{"d_model": 448, "n_head": 7, "vocab_size": 32000, "activation": "swiglu", "norm": "rmsnorm", "norm_eps": 1e-05, "bias": "all", "init": "trunc", "init_std_up": 0.0355, "init_std_down": 0.0355, "lr": 0.00735, "warmup_steps": 200, "batch_tokens": 131072, "train_tokens": 889600000}
MLP neurons of a small language model. Each row is named by its layer, matrix (gate and up: input weights) and neuron, and shows model dimensions 80-207. Each number is 200 + 40 x the weight over its row's rms, rounded and kept within 0 to 999. A neuron's up and down rows have the sign that makes its largest values positive.
After each neuron's rows, "fires after" lists the tokens most often just before its 100 highest values on Wikipedia text that the model never trained on.

L3.gate110,242,233,89,184,185,154,252,256,199,151,199,227,216,176,212,290,184,202,247,175,241,158,132,119,202,172,157,268,232,198,129,227,182,246,230,186,166,208,187,142,128,183,197,296,186,172,180,156,185,202,187,253,196,207,132,170,236,188,219,191,210,174,257,224,154,306,198,269,187,179,263,226,224,148,156,169,216,203,231,260,180,199,212,199,194,216,134,169,220,264,223,279,208,279,146,223,219,199,221,259,206,213,123,181,161,233,201,180,165,178,215,184,127,189,180,178,195,224,267,251,193,187,199,262,203,235,226,233
L3.up110,153,199,308,178,200,198,124,168,270,163,179,235,225,159,201,164,184,192,239,198,186,197,227,231,204,208,198,254,220,180,200,147,141,222,204,136,241,189,218,244,233,154,136,180,158,218,136,184,170,252,267,195,191,231,235,203,265,267,153,177,159,190,239,192,213,139,198,207,202,268,223,198,186,200,241,164,169,206,219,132,183,152,250,203,196,218,128,202,224,189,181,166,192,150,237,223,185,265,181,231,149,247,252,153,299,233,154,184,171,229,199,174,274,160,187,190,151,164,105,263,266,166,214,133,166,224,237,226
fires after: ".", " Apps", ";", " 0", " —"

L3.gate855,264,288,189,206,179,243,146,194,186,189,269,276,169,168,163,157,206,173,197,161,203,200,210,173,226,141,233,232,304,180,198,179,149,250,198,204,159,215,203,186,183,210,130,232,129,218,281,194,285,299,207,154,219,205,133,224,239,197,160,248,147,199,266,156,189,198,241,225,206,221,249,254,153,239,174,178,167,192,215,191,274,283,193,162,216,220,173,133,207,206,191,201,246,179,211,161,254,132,188,211,267,186,273,192,252,261,128,184,172,225,183,192,210,174,151,208,196,208,219,163,268,131,206,229,253,155,254,184
L3.up855,179,181,215,190,265,255,89,246,215,272,199,239,176,262,179,216,214,238,189,240,144,79,177,241,185,204,246,143,214,172,211,214,213,232,189,150,209,182,176,286,153,138,184,230,249,157,211,215,176,229,177,191,250,180,236,147,163,218,201,192,305,215,204,269,165,158,175,185,126,215,268,225,242,184,268,179,253,269,207,165,186,170,237,183,286,218,168,228,250,148,287,199,191,194,297,202,265,153,240,267,186,172,256,193,241,213,132,170,222,198,215,220,161,152,214,237,249,157,178,156,253,218,210,206,206,172,250,205
fires after: "-", "\n", " ", " \"", " based"

L4.gate582,221,219,140,235,188,287,249,200,236,207,166,228,225,164,191,229,143,184,193,149,224,190,220,223,170,223,186,199,243,209,157,192,156,222,185,122,252,198,163,157,222,207,158,226,204,163,144,192,161,203,209,202,193,194,210,213,218,243,125,217,253,155,227,194,198,133,134,120,204,257,254,174,204,233,240,198,203,139,134,208,194,159,282,197,282,239,150,153,193,207,180,176,165,187,231,168,146,216,231,175,197,111,193,251,220,154,181,232,127,205,235,204,215,214,254,189,179,195,215,201,180,185,140,240,238,141,207,237
L4.up582,238,259,229,219,229,144,226,219,204,163,224,195,183,222,266,186,189,129,233,194,230,196,242,187,201,181,206,189,99,197,136,178,238,197,151,191,192,157,281,207,191,211,256,221,153,237,165,197,221,235,274,149,224,233,190,242,224,202,245,176,146,219,164,186,237,228,238,119,163,217,183,246,195,190,174,226,251,251,123,187,185,196,187,186,156,192,207,276,193,228,243,212,196,259,173,186,239,88,273,164,209,172,216,156,190,240,203,172,241,139,211,199,177,202,267,219,195,236,205,176,172,220,182,162,225,246,216,151
fires after: " ", "-", ","

L3.gate51,224,247,195,221,219,271,204,186,209,211,206,78,149,184,278,213,202,247,182,174,336,220,165,227,239,217,196,197,215,159,185,220,213,240,203,144,289,209,224,261,194,175,235,135,167,144,192,184,247,236,180,221,187,222,210,171,232,207,186,204,228,169,234,190,249,206,204,199,218,203,258,189,233,239,135,212,168,175,229,258,143,166,151,188,153,184,306,169,218,268,249,112,246,253,243,261,218,207,269,318,198,229,252,101,245,261,209,161,147,180,253,217,192,203,333,187,216,248,211,233,162,107,175,148,240,133,218,167
L3.up51,212,146,178,185,203,165,174,165,272,227,295,188,282,165,147,195,203,217,242,188,228,226,133,190,171,137,205,218,258,178,210,195,230,214,197,185,245,294,256,156,151,147,157,168,198,254,186,228,117,205,125,158,231,191,206,222,240,208,146,145,179,112,164,164,179,152,187,248,271,234,153,210,266,225,213,254,172,245,231,188,161,175,214,196,195,147,230,161,184,233,208,146,203,207,266,186,228,190,189,197,220,128,164,176,230,181,231,189,195,156,197,210,288,238,147,221,244,209,198,228,228,235,83,144,215,168,232,224
fires after: " \"", " ", "-", " (", "{", " to"

L3.gate802,235,268,224,146,201,201,185,200,208,214,177,152,232,277,188,221,189,264,300,215,176,199,160,158,162,151,188,209,166,242,253,159,209,208,196,173,200,161,175,237,187,190,152,207,193,236,178,204,140,222,273,257,216,235,235,233,198,154,153,225,208,210,240,126,275,193,229,238,172,265,228,185,196,223,156,205,272,190,145,169,239,203,212,245,228,177,176,183,215,171,189,168,256,205,159,127,163,217,175,250,193,210,196,195,216,173,175,234,170,164,191,136,93,182,90,177,168,221,190,177,210,178,235,252,158,229,229,223
L3.up802,198,194,287,173,245,211,228,143,194,179,234,168,215,160,233,121,221,224,167,151,201,223,274,178,167,210,163,220,211,250,198,133,195,177,187,138,219,270,246,178,222,155,236,182,217,174,191,229,206,186,219,228,136,257,172,173,153,133,271,219,172,249,187,273,187,195,209,174,242,219,259,167,195,243,200,240,241,221,147,181,181,98,242,178,225,229,146,136,195,131,212,211,249,239,196,145,203,156,167,233,262,145,216,301,191,239,170,231,172,195,197,193,241,211,180,166,106,269,258,196,256,177,245,166,221,193,212,221
fires after: ".", " ", ".\"", "\"."

L3.gate863,228,218,165,162,176,228,178,182,282,235,166,209,185,270,207,206,190,189,183,205,219,243,231,232,210,180,171,126,216,184,173,178,156,204,132,163,255,261,158,152,166,131,267,242,175,169,190,178,162,230,220,119,177,188,176,258,196,159,214,207,196,165,235,280,160,206,181,206,203,214,247,223,257,244,197,214,253,168,150,240,218,179,215,154,260,207,254,187,199,218,201,239,184,245,219,185,174,163,223,148,174,153,146,254,207,176,173,183,171,279,193,254,266,226,164,194,199,186,230,137,196,188,161,162,176,156,204,264
L3.up863,260,179,183,183,244,168,252,141,239,289,270,203,185,161,209,228,222,204,154,183,234,131,224,272,235,248,206,197,144,215,250,182,176,144,220,137,270,249,192,220,170,193,220,174,152,201,194,212,151,176,225,299,233,180,156,220,195,137,253,206,246,236,222,213,200,175,187,137,183,144,180,271,189,202,256,225,258,213,187,213,186,168,227,190,170,231,206,194,201,240,212,173,212,246,220,190,168,226,196,173,266,144,265,188,236,143,143,206,136,182,180,202,263,170,207,105,177,194,129,231,249,210,182,215,157,250,258,240
fires after: "-", " ", " (", " \""

L4.gate326,305,281,275,173,170,175,141,261,164,217,264,256,171,165,257,182,161,246,172,224,213,108,187,184,196,260,235,161,265,170,144,220,221,219,247,219,182,230,195,206,221,146,153,221,138,152,225,230,197,183,198,173,168,210,195,216,162,171,154,211,231,142,180,159,165,227,185,210,179,225,230,217,243,248,217,260,192,259,300,212,187,280,208,180,208,255,201,163,163,197,178,241,172,163,191,264,241,185,223,238,221,134,226,168,265,268,131,160,233,248,189,196,155,155,264,246,283,157,169,208,187,175,228,257,152,188,246,206
L4.up326,265,237,219,258,237,201,268,139,167,182,242,316,182,203,178,235,212,148,204,168,195,174,211,218,227,170,198,216,195,186,221,221,113,218,243,228,203,232,244,190,235,203,145,183,244,213,188,202,193,263,204,173,201,236,243,180,237,209,194,217,259,213,288,182,218,182,300,180,172,282,190,151,270,143,180,225,185,204,237,182,97,189,199,159,288,226,128,128,157,234,209,141,192,197,208,206,175,190,243,213,185,140,201,215,226,152,157,256,228,165,226,232,196,120,180,164,236,184,149,193,235,221,204,238,256,166,214,245
fires after: "-"

L3.gate178,199,232,182,240,183,267,270,211,146,137,137,192,237,238,221,253,290,156,280,211,190,218,215,175,210,202,222,173,208,173,203,238,248,199,172,148,180,206,181,120,270,226,201,195,154,158,200,208,242,263,225,209,200,147,190,237,251,235,219,177,191,259,188,218,188,211,152,272,165,128,266,163,193,218,184,149,187,198,158,217,215,204,162,260,170,236,250,186,191,246,268,187,146,241,189,135,198,153,222,226,180,201,178,234,256,147,212,127,235,214,238,204,254,141,176,187,207,195,243,262,189,245,182,223,185,202,185,232
L3.up178,243,201,262,282,177,230,219,173,194,198,191,177,121,224,171,149,236,199,155,253,199,199,265,168,213,219,193,217,231,172,171,123,179,218,216,132,189,133,195,272,256,200,174,215,201,205,173,141,187,199,214,188,234,187,194,162,168,216,258,185,182,141,176,212,254,271,202,271,233,143,255,313,284,156,189,203,222,232,218,233,271,237,204,273,231,219,203,205,256,162,136,206,211,114,196,266,232,187,176,207,162,196,295,224,208,131,162,183,156,226,230,182,213,247,267,239,204,242,290,160,179,197,220,240,210,181,203,152
fires after: ",", " and", " but", " to", " ", ";"

L3.gate330,193,170,193,181,190,199,206,251,216,189,145,168,193,190,159,227,185,225,165,240,210,161,206,209,163,182,241,163,207,168,189,202,246,244,163,164,185,207,83,184,227,184,244,254,184,161,104,149,272,221,293,237,252,255,185,143,201,218,235,193,293,177,207,177,232,169,246,229,167,154,235,122,240,252,193,191,189,195,173,169,192,251,263,278,193,227,238,118,244,232,232,206,207,193,199,106,196,213,185,223,207,135,200,164,196,244,157,120,218,224,175,177,173,194,148,235,225,156,243,196,242,159,181,212,91,251,273,227
L3.up330,254,155,339,194,179,213,195,270,171,221,132,265,170,225,189,159,163,158,174,160,238,175,291,237,151,235,208,172,205,215,173,168,213,214,188,227,229,159,174,177,249,189,145,199,283,176,158,174,200,243,264,219,199,280,137,151,235,240,205,220,218,197,162,216,209,185,281,226,107,175,190,154,293,148,226,227,233,253,143,237,180,204,194,157,230,204,279,230,205,203,213,237,171,208,249,228,222,152,198,227,199,169,232,163,269,143,211,171,215,217,234,174,187,225,181,199,204,230,210,245,237,174,245,159,253,150,229,259
fires after: ",", " (", "."

L3.gate542,204,193,227,174,225,229,146,181,221,227,206,275,230,188,232,167,166,227,216,204,236,223,197,214,212,299,198,231,86,210,191,235,234,203,149,160,241,186,214,243,185,226,160,219,241,158,225,210,204,251,256,207,197,161,186,222,186,256,268,141,259,226,133,222,186,229,208,180,170,148,192,240,129,250,230,203,266,269,255,159,185,191,206,103,192,243,206,163,152,174,214,189,264,244,226,173,258,116,271,206,152,221,236,133,149,233,203,235,208,237,231,225,192,215,262,264,280,218,170,176,220,236,155,135,228,185,154,126
L3.up542,135,86,209,186,238,227,164,196,205,229,196,225,269,168,211,180,156,254,142,215,169,182,229,330,220,230,180,213,224,230,238,231,206,142,167,156,107,178,182,243,200,195,182,200,203,220,247,234,208,186,154,219,187,196,268,185,250,163,252,155,188,208,179,214,248,208,202,165,208,206,216,236,187,174,232,171,152,198,180,256,245,222,143,231,191,201,172,188,211,143,231,195,177,170,167,128,144,231,217,188,259,237,227,231,199,168,196,215,243,224,274,197,189,247,261,194,213,252,203,207,221,199,236,205,178,173,226,150
fires after: "s", "'", "’", " "

L3.gate385,215,254,174,228,186,286,141,186,150,163,215,220,188,221,264,255,164,242,211,291,144,288,162,186,226,220,175,158,212,204,241,180,192,231,205,197,174,216,241,175,184,162,187,246,148,196,213,118,189,225,196,187,217,205,192,146,131,219,222,238,143,179,238,233,243,201,212,186,236,195,218,210,225,271,209,195,176,190,209,179,176,163,166,202,226,251,161,207,196,240,228,250,139,204,156,180,237,180,196,183,142,222,189,152,190,155,186,204,217,241,222,220,186,229,193,197,226,168,258,227,230,188,161,215,181,160,224,158
L3.up385,279,182,160,98,200,229,225,215,226,164,238,177,108,181,150,203,136,285,196,131,251,156,206,262,254,154,123,145,162,224,217,236,208,118,150,167,200,271,160,153,186,221,261,191,207,192,222,194,159,193,232,220,154,243,190,112,179,215,115,171,173,195,233,215,207,235,182,263,118,221,144,226,234,168,194,168,243,225,181,191,197,180,216,203,201,184,289,188,225,192,192,216,141,194,255,257,173,229,229,261,269,143,129,187,223,198,215,201,218,255,215,210,207,278,179,163,218,210,173,220,194,248,157,223,157,192,177,293
fires after: ",", "|", " According", ".", " it", " ("

L3.gate456,187,190,168,168,295,156,160,196,216,232,209,245,262,152,236,195,246,164,176,174,194,267,231,235,159,230,193,176,205,188,156,214,192,191,240,110,220,230,217,195,212,223,192,185,136,140,292,156,146,218,305,160,180,216,272,174,224,248,149,210,243,193,269,149,174,154,176,205,221,160,180,239,214,236,154,148,179,215,188,255,133,169,146,197,249,149,221,92,218,218,265,180,157,157,210,184,172,192,169,153,138,261,244,112,159,187,98,231,190,170,145,152,182,243,295,176,146,237,175,149,162,161,156,195,191,172,154,219
L3.up456,183,233,126,163,218,189,161,229,248,182,205,248,210,140,165,181,259,194,158,269,217,220,220,181,225,205,174,182,158,190,227,145,204,145,200,190,259,252,166,209,226,203,201,165,177,239,161,124,217,208,179,230,219,169,213,164,239,194,221,200,234,218,226,214,152,188,288,155,174,163,208,242,194,179,222,183,219,228,242,239,151,106,210,245,237,246,234,207,145,170,265,177,284,203,148,234,199,154,227,230,141,224,288,164,214,144,145,215,161,208,125,170,179,194,303,148,215,281,212,238,159,192,201,177,237,174,171,95
fires after: " ", "-", "–", "'", "C", " a"